{"vocab_size": 16384, "norm": "layernorm", "qk_norm": false, "bias": "all", "init_std_qkv": 0.025, "init_std_o": 0.00491, "learning_rate": 0.012, "lr_head": 0.0075}
MLP neurons of a small language model. Each row is named by its layer, matrix (up: input weights; down: output weights) and neuron, and shows model dimensions 48-175. Each number is 128 + 32 x the weight over its row's rms, rounded and kept within 0 to 255.
After each neuron's rows, "fires on" lists the tokens most often at its 100 highest values on Wikipedia text that the model never trained on.

L7.up1349 [126  78 102 103 167 166  56 193 142 156 181 124 104 116 116 189  67 206  99 145 120  98 126 117 128 100 132 146 123 114 106 149  96 111  57 110 132 144 166 142  95 134 201 110 147  98 164 163 190 175 157 133 102 134  98 113 118 143  91  77 160 111  74 159 193 126  85 111 138 181 140 134 120  92 119 156 125 138 142 152 112 185 189 128  90  91  61 108 145 103 125 145 161  84 160 120 159 150  85 155  72 117 130 127 106 116 176 217 101  60 141 166 120 130 100 133 167 183 150 133 125 145 109 133 150 124 163 143]
L7.down1349 [149  69 145 154 108 113 175 128 104 116  89  92 127 166 159  98 177 127 152 149  81 176  94 118 172 130 169 142 108 152 150  93 124 121 166  97 124 110 131 188 103 132 202 135 103 178  65 104 155 120 132  89 153  58 122 168 143 125 151  88 120 148 144 164 156 145 140 109 101 142 101  97 152  95 144 140  69 113 128  86 131 131 103 107  73 147 118 137 135 115 139 131 127 110 140  68 149 155  97 197 115  90  47 116 132  78 139 164 122 150 106  98  91 144  98 125 133 182 134 118 141 134 146 154 142 119 144 143]
fires on: "\n\n", " t", " s", " des", " gr"

L5.up1465 [112 188 146 146  95 138 112 155 173  89 101 175 152 147 105 118 193 159 125 126  75 150 111 142 170  95 135 124 188 154 148  74 146 155 140 107 108 126 130 108 190  92 123  86 118 101 135 137 196 170 126 203 144 137 164 130 133 195 159 120 131  96 137 109 132 128 215 101  73 113 101 120 108  90 127 107 156 231 118 144  90 107 125 144  86 131 149 139 143 168  99 137 164 148 158  92  95  45 175 176 160  97 159 100 118  72 143 142 101 139 136  87 115 118 136 109 132 148 136 108 149 143 140  73  87 117  92 152]
L5.down1465 [185  95 138 110 117 129 103 163 166 117 146  95 140  78 174 154  75 152  77  89  89 139 163 108 109 118 150 179 166 116 136 146 147  90 165 149  70 101 146 151 158  58  96 142 152 140  67 119 188 143 104 170 202 156 126 150  73 160 152 157 113 160  97 136 110  85  67  99 118 112  88 175 122 131  91 134 143  91 181 123 164  97 139 135 120 149 149 154 123 127 160 136  99  71  97 131 150 127 112 162 134 137 103  89 122  84  93 130 139 132 100 171 113 111  97 151 106 140 161  92 123 116 140 156 160 116 134 118]
fires on: " | ", "1", "3"

L7.up1404 [ 90 131  90 151 136 150 108 175 113 127 111 131 149 111 156 108 184 159  94 140  79 150 185 120 131  91 181 131 116 124  93 140 117 108 100 127 139 123  72 133 191 200  91 138  92 113 139 134 154 171 121 151 168 122 132 133  96 123  74 164  87 115 107 142  70 118 100 122  85 156 128 112 137 133 109  67 156 143 153 120 183 167 129 204 105  94 131 151 121  85 102 148 155 100 187  74 163 150  58 132 148 174 108 134 110 116 170 136 152 154 149 109 167 126 160 167 120 144  94 134  86 126 145 179 129 135 195 120]
L7.down1404 [131 121 159 171 120 118 143  95 147 158 153 124  91 116 120  41 146 163 113 171 165 172 185 143 193  91 117 152 107 127 114 160  97 127  87 164 173 139  97 178 164 178 144 124  97 134 139 116 159 169 158 116 136  42 149 101 107 105 102  99  88 119 161 104 121 105 164 113  75 107  86 157 147 102 140  85 114 123 117 106 151 145 171 123  81 119 116 126 166 120 149 165 190  99 158  47 143 129  81 165  99 158 182 146  77  98 158 128 112 127 208 108 137 151 189 161  98 110 105  92  94 135 127 123 148 168 120 113]
fires on: "ing", "ed", " scoring", " awarded"

L7.up817 [110 104 151 176 121 175  75 138 146 151 154 131  82 133 138 136 153  97 174 109  87 127 110 146 132  51 112 141 110 127 122 141  86 111 182 107 154 150 149 108 138 169  81 138 145 161 133 105 113 116 146 100 112 120  94 151 148 137 105 119 114 119 118 148 135 114 181 170  73 150 132 119 121 152 187 136 142 148 115  66 149 145  81 130 131 113 132 118 166 153 142  94 115 164 109 132 109  86  73 137 120 112 103 110 127  86 144 133 216 189 122 116  64  65 133 120 135 174 111 144 118  84 151 120 111 149 144 118]
L7.down817 [156 129  87 116  64 103  83 119 173 102 111 100 133 109 129 127 123 229 134 130 170  99 166 123 144 108 108 174 143 102  93 101 121  90 153 128 119 169  94  69 153 128  98 114  95 134 102 156 132  96 191 115  87 137 118 152 207 107 131 173 117 142  99 160 170 118 126  95 122 157 121 165 106 118  69 173  70 141 164 149 113 123 147 181 101 114  98 167 108 120 120 151 130 117 114 190 115 119  98 153  89  91 105 147  86 132 169 114 119 120  94 128  87 129 179 120 125 146 212 181  85 121 140 140 188 101 147 122]
fires on: "1", "–", "\n"

L5.up1665 [108 147 149 143 123 120 131  70 129 143 193 159  96  85 165 156  56 132 131 106  96 179 109 113 202 208 100  53 150 111 116 128  97 186 139 155 122 104  52 139 155 138 129  76 102  61 161 105 156  64 155 125 106 152 144 117 134  97 103 109 119 131 104 118 135  78  85 183 118 142 136 104  91 151  96 138 156 126 121 211 130 143 179  75 135 114 118  85 117 170 122  94 139 102 208 142 145 115 146  92 110 120  88  99 123 131 132 128 138 102 145 122 114 129 134 129 124 189 146 101  80 128 191 156 104 156 129 185]
L5.down1665 [164  46 123 105 148 171 116 133 157 155 176 122  70 123 137 116 122 135  91  63 130 165 143 140  92 237  97 130 119  61 136 167 106 126 145 166 111 135 203 167 145  88 111 123 123 118  94 119  95 111 107 134 171 105 171 127 124 138 162 183  86 162 169 141 161  91 130 144 178 154 146 152 155 137 150 171 106 169 128 151 107 160 126 145  97 122 119 154 130 135 126 143 150 183 127 136 136 131 173 123  68 135 116 176 163 170 115 133 181 116 128 164 106 101  90 141 122 110 127 143  95 125 135 144  85 121 146  71]
fires on: " is", " are", ":", ", ", " include", ", c"

L7.up1013 [113 122 173 171 144  85 125 115 105 146 176 157 165  77 131  99  81 146 105 171 176 120 189  86 142 131 113  82 146 122  99 124 127 120 132 168 165 100 121 185 132 125 143 133 168 191  99 122 123 129 120  82 110 151 104 143 142 128 135 115 157 111 131 173 188 110 108 170 189 109  71  93 114 142 152 125  78 139 122 116 162 142 138 200 126 123 131 117 115 126 110  56  78 133  79 189 108  95 141 163 148 150  82 109 102  94 116 194  91 102 147  93 118  81 155 104  97 153 145 120 139 105  54 140  46 108 112 118]
L7.down1013 [130  85 113 107  96 145  68 118 152 159 159 160 110 111 134  66 108 166  94 122 164 150 146 129 136 123 178  86 173 147  70 130 173  90 193 122 223 122 148 113 136 129 163 107 122 113 156 122 133 124 114  98  80  97 190 216 158 133 163 146 131  83 123  67 162 169 110 130  94 136 102 107 149 118 149  71 122 149 113 140 135  87 181 123 101 103 166  90 119  95 137  91  97 165 130 184 146 168 121 132 121 124 140 134 128 126 158 129 114 121 154 134 104 156 138 173 144 141 169 109  99  87  65  89 105 120 167  69]
fires on: "j", " Q", ", J", " J", "J", "Q"

L5.up231 [ 60 147 131  93 150 148 198 151 144 135 122  47 108 122 140 101 116 177 145 128 139  98 124 102 202 100 113 145 128  89  92 173  63 110 159 106  80 115 136 106 161 112 130  66 148 103 159  92 119 138 189 105 166 172 116 148 255 109 167 114 109 123 139 110 120 113  95 179 139 133 137 111 207 146 175 134 163  90 157  94 128 110 146 120 149 196 167 146 144 129 136 164 105 109 150 150 116  88  77 151  84 146 116  82  84 171 118 139 134 109 215  96 111  85 152 154 177  71 104 183  98 125  76 120 131 169  95 136]
L5.down231 [195 183  85 109 109 148  91 104 113 141 109 119  83 110  69  92 123 162 141 145 139  78 130 150 151 191 176 105  86 142 131 166 125 147 129 138  90 120 157 130 153 127 116 109 160 126 189 111 149  81 127 165 131 142 185 172 132 174 131 102 125 123 128 144 212 128 101 114  46  97 125 135 123 167 190 116 161 133 130 158 105 145  85  99 126 207 111 143 115 117  67 148 131 138 165 105 173 114 139  83 142 120 127  96 115 123 104  88 140 103 125  88  74 131 102 137 147 123 101 157 134 153  76 103 167 127 144 124]
fires on: "ol", "l", " Paul", "col", "ail", "rol"

L5.up775 [114 144 152 195 115 102 109 213 136 173 113 123 173 140 172 121 167 141 156 123 178 116 147 174  90 166 145 141 130 155 102 156 111 113 175 103  66 132 113  58 111 100 143  77 129 157  82 111 139 133 119 121 142 197  70  89 116 125 160 134 129 151 127  97 114  45 166 172 102 118 115 155  91  52 154 124 156 130 126 149 145 124  56 149  72 151 211  67 136 196 140 107 136 129  87 161 110 153 102 129 170  96  99 108 136 118 118 160 121 142  76  98 200 154 113  98 138 125 114 130 139 118 119 121  78 155  84 158]
L5.down775 [116 136 144 140  99  97 106 158  86  99 140 140 103 140  98 114 164 134 103 180 103 124  73  93 166  84 172 118  93 177 128  98 112 139 118 126 156 126 134 199 156 174 121 124 113  83 139 130 165 120 171 135 114 116 132 160 111 118 119 152 122 125  75 115 151 134 104 100  76 178 157 153  81 154 127 178  61 132 102  91 158 155 146 110 112 136  51 146 138 115 115 171 123  84 159 143 117 116  91 132  72 126 157 128 164 145 116 160  91 167 140 203 101 156 105 152 156  92  82 114 161 145  55 125  96 108 119  85]
fires on: "C.", " kill", " D.", "tt", " what", "ax"

L3.up1848 [175 115 131 132 165 114 106 187 109 137 107 167 115 112 151 114 108 152 104 171 145  97  69 118  97 128 188  59 135 106 108 135  74 166 113 158  99 163 107 129  59 160 144 102 159 158 173 187 161  73  58 150 120 109 107 176 169 145  48 102  88 129 140 153 120 150  89 145  97 120 110  85 135 112 117  74 144 140 145 130 134  85 138 156 128 152 126 142 165 125  95 127 182 139  94 160 114 170 131 153 131 176 174 155 162 100 162 187  94 137 123 116 139 118 149 153 129  87 143 140 124 169 155 148 144 162 162 154]
L3.down1848 [114 134 113 145  71 195  95 139 120 102 174 141 116 116 204 103 147 158 189 140 150 145 158 125 124 129 126  71 182 116 128 134 136 142 107 118 105  87 137 142 105 141 142 124  39 182 124 152  65 143 185  96  99 130 168 149 143 126 114 165  84 181  82 124 153 154 151 154  85  80 106  80  77  76  79 150 152 121 148 151 161 103  88 117 141 127 129 100 158 163  65 147  66 138  88  89 163  95 135 109 142  99 157  85  93  99 144 185 138 100 105 171 127  78 170 121 125  91 115 117 172 132 117 174 137 103  93 173]
fires on: "2", "1", " Le", "o", " who"

L5.up1437 [ 67 160  94 134 151 106 148 122 112 136 127 147 159  80 144 138 103  84 201 128 148  86 162 161 113 106 132 145  83 166 157 123 128 153 135 122 218 124 199 212 117 156 131 117 144 133 134 176 104 121 129 150 122 142 176  78 103 125 131 108  68  93 119 117  79 128  93 115 117 157 104 141  90 136 155 161 195 194 149 135 123 122 134 158 119 156 126  34 105 128 168  78 130  99 131 153  78 106 106 140 142 111 162  83  79 124 151 117 135 176 138 127 108 111  57 112 170  89 100 157 107 139 177 118 148 121  56 118]
L5.down1437 [115 125 190 108 109 167 127 127 185  99 132 150  69 104  94 158  91 121 113 141 124 134 121 130 119 173 135 123 123 149 141 127  96 139 135 136 127 103  97 107  82 179 130 125  93 129 144 120 187 137 177 150 147 140 136 137 144  88 155 193 149  92 135 186 225 121 132 163 156 137 102 205 101 114  84 132 115 162 162 137 110 168 106 131 189 155 105 116 110 138 121 140 166 137 143 128 132 148 186 200 173 144 111 104  90 111 125  72 138 112  84 144  98  81 142 161 118 127 137  94 124 152 165 170 113 122 161 176]
fires on: " (", "7", "–", "-", "H", "lett"

L7.up1082 [113 128  94 152  95 145  38  87 153 106 123 122 104 164 117  54 204  86 144 146 190 135  66 130 147 139 143 140 118 123 115 102  70  98 122 196  84 113 118  70 162 148 115 129 133 125  98 117  88 163 119  99 153 124  76  82 141 138 160 139 133  90 163 112 131 215 186 115  92  99  98 108 116  88  76 147 146 209 212 102 125 185 133 114 134  95 205  94 120  80 165  53 119 141  45 121 164 184 151 157  75 124  99 128 133 132 141 123 132 135 113 123 167 156 101 100 172  83 132 123 106 136 143 121 164 100  76 146]
L7.down1082 [106 192 133 140 116 150 148  96 129 141 151 154 126 134 122 145 184 168 153 224  96  89 119 120  93 144 134  49 222 206 195 123 143 153  64  79 151 148 167 131 101 117 144 123 115 109 133 134 113  91  69 179 109 147 118 149 132  93 123 140  90 137 164 130 147 134 136 158 153 117 109 132 100 162 123  74  83 110  96  95 160 144 140 118 165 144 159 124 189 157 102 109  95 118 151 125 114 117  90 119 112 158 171 209 112  93  97 134 103  86 109 119 107 140 168 161 129 123 162 100  97 117 154  97 131 144 153  78]
fires on: "k", "l", "m", "n", "at", "ok"

L7.up538 [ 42 120 106 107 162 151  74  85  90 137 170 137 142 148 125 108 101 119 121 126  98 150 162 125  97 124 118 149 164 134 172  98 167 102 152 165 114 153 152 122 105 142 172 113  67 148 137 100 116 172  67 131 184 101 123 155  99 145  90 141 141 133 123 135 146 163 177 153 117 119 129 161 146 121 114  66 175 123 130 140  99 182 144 168 120 113 110 147 129 205 125 156 116 141 142 130  85 140 149  90 137 152 137 126 121 162 153 156 131 160 128 134 126 126 195  87 155  77  83 173 139  69 218 162 132 127 148 119]
L7.down538 [ 61 144 176 136  89 134 104 121 149 168 113  88  91 142 109 140 145 147 111 181 163 133 141 100 115 119 152 102 145 140 108 155 153 104 159 108 153  97 205 144 130 110 155 114 125 109 108 153 162 118 101  81 102 155 160 202 147 113 194 134 128 147 144 103 167 137  91 162  67 103 133 103 118 205  92 121 118 140 122 116  81 106  85 156 153 176  72 125 115 126 151 110 133 122 105  96 103 157 137 137 147 153  81 116 106 121 145 176 125 133 121 141 124 132 137 131 150  99 101 148 110 145 158 179 145 146 149 154]
fires on: " |", " or", " and", " |  |", " ("

L3.up972 [131 133 136 161  98  68 124 146  90 177 112 109  91 129 115 139  76 147 166  56 117 159 135 102 175 146 126 199 135 105 130 201 117 176 129 157 114 143 129 180 122  97 104 102 144 150 130 178 101  92 105 137  98  73 106 116 109 175 140 155 125 145  74 111 127 122 109 124 150 156 121 105  70 162  91 101 184 122  85 121  80 127 167 104 102 149 103 113 102 134  60 121 181 223 116 187 153 145 135 162 137  84 111 171 164 152  92 131  83 147 162 102 150 181 119 118 108 169 109 154 168 159 123  94 125 142  52 127]
L3.down972 [117 158 158 108 209 180  65  95  89 155 141 187 135 152  87 136 154 151 194 126 107 109 142 169  92 140 152 144 105  76 114 115 143 114 107 103  72  95  62 141 117  98 186  86 143 134 134 114 149 109 172 143 143 169 100 156 151 124  96  88 129 138 145 158 172 103 116  90  70  42 105 168 125 120 100 149  80  82 171  97 140 154 166 118 216 134 175 121 132 157 144 146  71  98 126  61 168  88 137 139 124 221  91  85 173 136  83 156 150 117 149 119 132 170 187 121 130 141 109 113 122  78  54 137  87 164 133 130]
fires on: ".", "%", "2", "6", "–", " of any"

L7.up1153 [154 142  84 116 100 168 177 159 140 113 109 126  89  73 159  83  97  96 129 105 182  94 104  63 173 148 179 152  94  81 123  54  46  90 174 190  94  80 168  91  81 115 127 152 156 152 134 122 141 189 135 119 168 124 157 162 124 173 154 157  95  82  91 101 178 173 106 112 143 154 103 122 149 107 170 122 105  88  87 118 146 104 116 134 157 194 126 176 162 195 129 173 132 115 110 156 109 154 129 143 129 146 158 119 148 104  65 138 106  59 122 160 155  60 165 114 113 103 145  98 109  96 131  99  80 156 120 108]
L7.down1153 [ 59 118  82 117 179 166 101 148 126 166 157 132  81 155 116  78  88 130  99 150  90 153 154 121 154  78 187 120 168 166 141 140  93 160 113 114 116  96 121  94 141 124 181 128  94 146 141 194 160  75 114 154 150 109 150 137 170 138 169 130 126 145 119  99 134 139 100 149 104 157 124 110 157 127 121 119 146 162 137 112 168 132 126 102 153 174 165 138 151 141 118  77 154 131  96 174  94 105 128 166 111 107 138 107 103 133 102 138 154 113 151 148 101  98 108 110  95 152 201 208 111 125  92  76 130 145 107 128]
fires on: " or", "l", "or", "ol", "ear", "2"

L7.up337 [ 98 112 146 143 141 129  59  63 129 113 169 128 127 105 142 136 159 157 168 183 121 119 164 130 192  91 103 153 133 120 146  86 132 127 123 124  87 105 132  95 132  96 156 126 108 135 146 172  92 122 112 104 137 190  66 120 196 176 147 145 144 117 108  99 165  76 154  78 128 183 103 151 152 153 182 103  76  94 123 179 173 104 107 159 149 142 169 120 105 142 158 173 123 147  96 130 135 165 136 145 103 146  77 144  92 148  81 114 123 135 160 128 175  83  82 144  98 121 115 132 150 127 105 166  97 152 130 124]
L7.down337 [152 150 112 191 102 146 102 111  79  95 147  90 120 160  41 111 159 101 145 151  88 162 157 134 130 134 136 128 100 106 143 141 130 106 170 115 121 122 124 119 130 138  99 167 228 164 152 171 150 125  98 117 147  93 186 146 134 128 116 130 129 105 124  50  78 141 114  46  98 139 115  98 179 140 130  90 182 156 119 125 121 185 137 136 152 136 149 168 156 122 180 173 138 107  92 143 166 150 192 128 169  98 196 111  97 123 138 111 110 148 144 129 150 149 119 110 122 122 137 132 195 170  98 178 213 127  63  82]
fires on: " and", " of", ",", " or", "ity and"

L5.up1413 [119 127  80 113 148 139 136 183 110  94 131 122 119 142 143 109 119 115 119 111 123  93 130 104  83 115 180 118  52 149  83 131  57 169 136 176 115 137 175  89  77 139 107 126  68 105 144 134 119  76 138 145 180 106 178 149 141 101  98  80 126 179 104  97 149 176 119 136 102 142 107 111 136 114 188 130 132 101 176  94 140 142 139 123 128  77 117 134 205  91 181 149 121 139 109 164  86  82 112 142  81 151 173  79  97 192 145 113  98 125 120 148 119 157 156 155 202 181 100 138  97 208 135 126 108 197  61 119]
L5.down1413 [134 149 124 136 160 128 151 112 112 152 150 191  72 143 163  51 169 154 125 140 195 127 118 111 159 154 141  71 150 121 146 145 130 132 154  72 140 169 146  89 155 126  97 185 139 131 135 132 120 170 132 134 180 127 120 182  84  85 145  88 147 143 143 127  48 125 131 212 112  58 151  69 108 107 122 147  88 120 137  97 159 117 132 124 145 120 169 121  72 130  91 173 172 121 117 173 101 126 120 106 152 103 129  82 129  87 127 136 134 128 109 113 147 228 108 149 134 137 117 149  59  93 145 137  92 142  93 147]
fires on: "al", "ot", "omb", "or", "ant"

L3.up874 [ 94 143 144 122 197 165 125 124  97 134  99 163 157 169 129 135 157  74 148 138 106 163  66 125 154 135 109  96 102  53 102 160  97  99 122 169 133  95 111 125 133 155 134 143 196  87 127 152  94  82 131 157 146  91  79 106 161 176  93 176 126 124 145 146 136 102 129 134 126 126  80  66 179 126 178 192  64 115 115  67  96 132  78 121 151 172 189 127 111 100 139 173 142 108 127 147  73 108 114 209 125 174 189 108 113 148 117 137 146 182  92 143 117  80  84 139 145  80  80  68  94 139 153 143 150 126 175 136]
L3.down874 [ 48 176 135 118 123  77  88 140 137  93  99 100 157 109 140 108 146  81  91 141 110 162 123 140 130 156 120 157 135 101 108 123 200 155  88 150 164 133 131 142  99 163 153 175 110  83 122  76  97 152 198  93 152 136 132 103 122 146 103 157 124  52 138 143 162 127 151 108 154 152 154 103 151 136 159 168  69 109  94  70 102 113  40 130  76  95 159  81 130 121  69 167 118 134  80 181 121 130 115 168 166  96 192 140 161 140  92 132 116 138  72 139 123 108 149 100 170 140 123 130 135 113 122 128  90 121 183 204]
fires on: "1", "2"

L3.up1315 [103 140 110 158 155 138 131 188 132 199  60 165 130 146 205 166 138 105  94 110 161 142  70 125 118 115 151 148  82 101 182 131 122 177 137  56  90 148 143 145 166 202 170 109 104 187 141 108 120 116 130 105  92 130 123 159  94 118 109 107 141 124  93 112 170  94 149 150 136 107 111 127 105  99  95 127 131 184 121 140  95 165 173 119 105 182 122 130  94  98  95 152  95 141 117 111 160 173 152 163 166 170  61 120 178 108 110 118  86  64 142 152 110 114 163  95 132 124 146 138  78  61  74  66 134 149 159  77]
L3.down1315 [ 62 150  93 133 137 177  84 138 145  82 164 124 109 121 121 154 137 140  91 170 148  84 174 163 130 108 118 107 198 141 144  73 100  71 103 124 141 138 124 148 113 126 126 108  80 110  54 166  23 129 112 200 114 137 107 113 112  90 152 132 160 135  99  97  80 106 145  92 141 149 136 172  94 149 117 168  92 141 110  68 124 157 116 192 145 130  73 160  90 140 181 126 104 101 131  72 128 110 128  51  66 130 167  96 144 137 160 159 102 175 104  82 181  58 165 128 102 126 130 121  90 159 131 125 151 133 166 158]
fires on: "on", "am", "ob", "im"

L5.up930 [ 77 157 118 146 184 119 159 146 135 176  96 111 131 135  79 111 135 169 109 191  99 158 132  96 121 151 116 136 117 143 153 152 132 150  97 101  85  80 159 121  75 142 114 126  73 142 143 136 121 139 126 129 172  84 123 138 127  77  90  64 141  87 141 155 107 150  60 112 146 129 131 145  86  96 215 154 159 120 148  83 136 143 175 122 162  97 143 100 123 142 196 121 141 133 142 135 177 136 120 153 142 117 139 179 114 139 123 117 148 142 112 197 113  97  80 132 137 139 149 138 124  68 121 126 133 185 137 101]
L5.down930 [166 122  97  88 108 140  90 104 140 185 207 154 143 114  96  83 115 123 118 119 146 167 122 106 115 138 179 157 120  98  83 175 136 123 136 124 129 165 123 108 104 108 175 166 149 120 160  89 139 135 135 133 118 112  51 144  89  95 102 157  89 118 129 167 174 157  81 158 107 152 102 158  64 180 103 135 158 122 140 102 116 140 123 103 106 146  90 194 118 141 152 137 148 109  81 117 128  99 125  62 146 125 139 162 142 179 129 132  93 106  74 138 126  94 114 140 127 148 124 122 106 169 150 130 142 164 121 173]
fires on: "–", "ch", "; A; H"

L7.up1055 [157  39 131 145 114 124 133 119 135 132  86 200 152 114 140  57 167 104 135 125 142 128 104 140 174 171  57 142 166 121 109 113 154 143 168 149  87  70 132 134 184 173 148 112 117 169 128 112 131 176 109 166 134  95 120 169 117 194 140 136  87 137  92  93 168 119 118 151 144 147 131 124 122 174 146 101 145 152 160 110 163 129 164  82  80 153 133  79 168 129 100 124 115 121 157 188  28 163 145  96 114  84 155 133 108 181 130 171 155  98 125 123 117 110 117 129  93 110 116  98 200  89 106 127 138  95 125 187]
L7.down1055 [122 192 124 178 145 130  90 104 112 131 136 143  90 142 124 113 153 153 107  89  73 172 159 102 126 162 122  86 143 133 148 107  85  92 111 133 142 117 191 147 152 136 137 121 146 163 157 138  47 185  96  85 113 156 135 122 169 188 109 126 114 166 128  68 114 115  69  89 142 135 129  61  99 143  98  86 142  96  84  95  84 171 131  95 207 110  67  80 156 154 134 183 125 143 129 151 172 128 113 127 117 140 138  66 146 113 111 172 171  88 132 166 171 122 114 147 134 216 109 121 130 154  84 180 160 136 128 106]
fires on: " and", "\n", " or", " |", " was"

L7.up630 [119 145 143  75 170 122 165 168 154  94 160 171 115 155 131 141 152 125  61  97 102 127 118 129 132 149 126 127 113 116 142 124 172 132 104  91 119 143 134 137 135 194 113  53  91 160 152 108 174 105 197 164 104 115 123 157 161 134  77 105 115 136 159 132 113 130 134 149 101 123 146 148 153 110 115 155 153 158  80 154 115 213 151  83 138  81 166 141 150 175 135 143 166 141 125 120 101 126 162  86 137 130  55 120  83 139 128 158 146 138 100 139 203  91 107 121 147 104 128 180  82 192 143 133 104 108  58 120]
L7.down630 [157 159 210 188  79 135 175 167 148  90 158 166  78 152  88 156  86  62 130 155 129 112 135 143 191 110 151 128 158 157  93 125 148 108 186  76 118 111 119 157  75 156  88 141 134 154 146 157 129 123 139 179 124 172 143 166 147 106 150 116  56 129 132 159 124 128 151  88 179  97 103 178  84 125 121 150 170 145 172 127 132 123 110 154 141 142 103  91 131 121  87 115  72 104 108 121 125 158 149 102 172 132 110 107 140 136  82 146 122 100 148 158 105 154  65 138  70  59  88  82 158 108 139  85 117 134 144 127]
fires on: "–", "-", "th", " this", "ond", "oc"

L5.up385 [151 164  93 130 110 133 155 159 180 129  59 128 122  98 117 119 147 175  76 169 168  94 126 112  97  89 164 204 110 163 150 111  93 120 110 105 135 148 165 117  74 118  75 105 132 141 136 138 171 192 110 138 166  99 126  93 174 144 174 106  99  98 154 125  60 144  95  90 129 129 153  80 175 134 106 133 183 139 187 108  79 142 137 107 139 102 131 122 163 158  99 121 152 137 160 168 174  56 129 125 111 105 108 122 101 112 110 116 123 179  76 106 109  83 126 103  95 177 111 160  90  99  95  99 127 147 206 181]
L5.down385 [140 104  85 125 163 147 132 166 178 120 198  90  79 136  25 153  85 133 144 119 140 164 127 149 164 119 165  62 101 108 113  26  82 127 158  94 118  87 141 136 132 100 168 165 144  98 153  83 101  98 149 121 109 119  78 171 114 111  99 131 117 161 133 194 128 142 135 136 148 120 163 167 116 148 113 120 143 122 107 167 209 166 190  99 150 148 105 143 105 106  91 116 153 133 124 129 129  85 128 160 125 182 119 167 127 197 126 124 105 123 175 112 117  99 156 140 118 119  99 128 141 176 156 133 136 166  82 120]
fires on: " $", "–", "1", "^{(", "0"

L5.up167 [126 101 147 176 106 109 189 159 104 141  92 166 108 110 130 105 138 159 148 144  88 133 175 195 134 150 104 120 105 147 126 133 131 133  89 111 150 113  82 144  33 148  63  67 162  56 139 117 130 118 109 106  73  91 115 137  63 145 157  82 133 158 112 151 131 155 112 154 123 151 102  79 129 121  56  83  57 156  79  90 106 178 174 114 164 131 137 170 201 182  79 171 115 148 108 122 114  85 150  92 160  83 156 109 144 102  63 182 131 131 146 161 149 112 112 120 141 121 111 195 153 149 167 118 107  71  46 145]
L5.down167 [138 119 114 140 122 130 164 113  71 100 170 119 114 125 140 167 157 167 132 131 135 144 175 116 121 160 109 132 112  96 178 106 149 218 112  72  91 162 138 139 150 143  91 129 129 108 181 179 120 117 113 152 117 135 127  62 132 160 144 176 111 137 177 102 154 112 103 142 155  85  98 167 120 114 106 152 151  80  93 142  82 118 146  79 140  68 120 133 116 121 110 159 137 141 143 113 134 124  91 137  69 190 121 139 140 144 138 149  44 140 124 115  71 164 157 102  80 104 127 124  96 163 103 163  39 103 104  68]
fires on: "–", "1", "3", "2", "-", "4"

L5.up1360 [151  97  85  87 129 152 166 158 117 147 134  68 148 108 136 103 147 125 150 108 129  90 155 111 120 151 143 109 120  77 133  75 108  79  93 174 185 126 150 142 101  98 126 152 123 109 146 186 104 114 193 116 123 167 124 114 126 145 184 193 189 156 171 150  80  89 184 148 160 109 126 151 155 113 182 108 136  67 133 137 128 116 158 127 147  98 141 160 127  99 122  39 119 151  82 106 156 138 136 117 121 142  94 183  90 112  74 145 168 105 160  94 150  36 118 107  73 179 162 152  46  96 128 115 106 169 162 150]
L5.down1360 [ 77  90 121 141 134 119 121  86 179  86 127 112 142  93  47 168  71 114 171 145 123 136  83 136 113  91  93 126 145 163  98 113 124 167 166 128  87 153 146 177 122 105 135 134 177 123  70 116 100 146 115  98 149  97  66 201  93 158 108 110 173 105  56 118 104 150 134 132 170 130 124 104 124 130 170 156 130 116 161 114 126 167  69 116 162 173 142 131 107 115  95 174 166  66 107 155 119 197 172  72 107  82 131 163 166 124 144 152 150 124 128 108 103 117  23 102 127 143 181 113 182 122 154 100 141 149 135 115]
fires on: " and", " or", " &", "ic and"

L3.up803 [205 153 111 154 174  84 124 109  78 104  72 109 138 136 134  88 139 108 143 112  88 130 198 151 103  76 102 162 115  94 125 126 162  63 118  90  87 137 147  89 160 124 150 173 110  25 120 104 105  71 143 120 107 143 123 192 138 157 122  74  91 169 148  98 134 122 132 132 102 154 135  65  91 136 115 114 169 116 153 147 120 136 102  76 163 156 113 117 108  84  87  61 146 114 180 167 168 105 136 193  99 137 125  73  87 165 148  81 153 103  92 108 157 146 117 107 128  92 170 171 100 137 131 118 118 117  57 132]
L3.down803 [136 150  97 152 151 136  89 117  76  88 107  98 108 132 133 148 135 152 106 168 130 101 134 133 138  99  96 154 115 102  90 160 176 168 142  99 167 149 150 147 127 149 123  90 114 108 134 129 141  75 180 109 111 113  90  80  98 108 134 149  67 114 146 150 133 129 146  87 146 119 118 150 126 172  88  60 123 185  96 116  54 125 129 161 141 142 148 137 203 144 156  95  85  82 209 140 174  71 114 109 115 117 112  75 126 144 116 178 122 170 103 154 135 111 146 119 135  88 154 104 146 135 121 175 154 159 160  49]
fires on: "op", " with", "ually", "avel", "ad"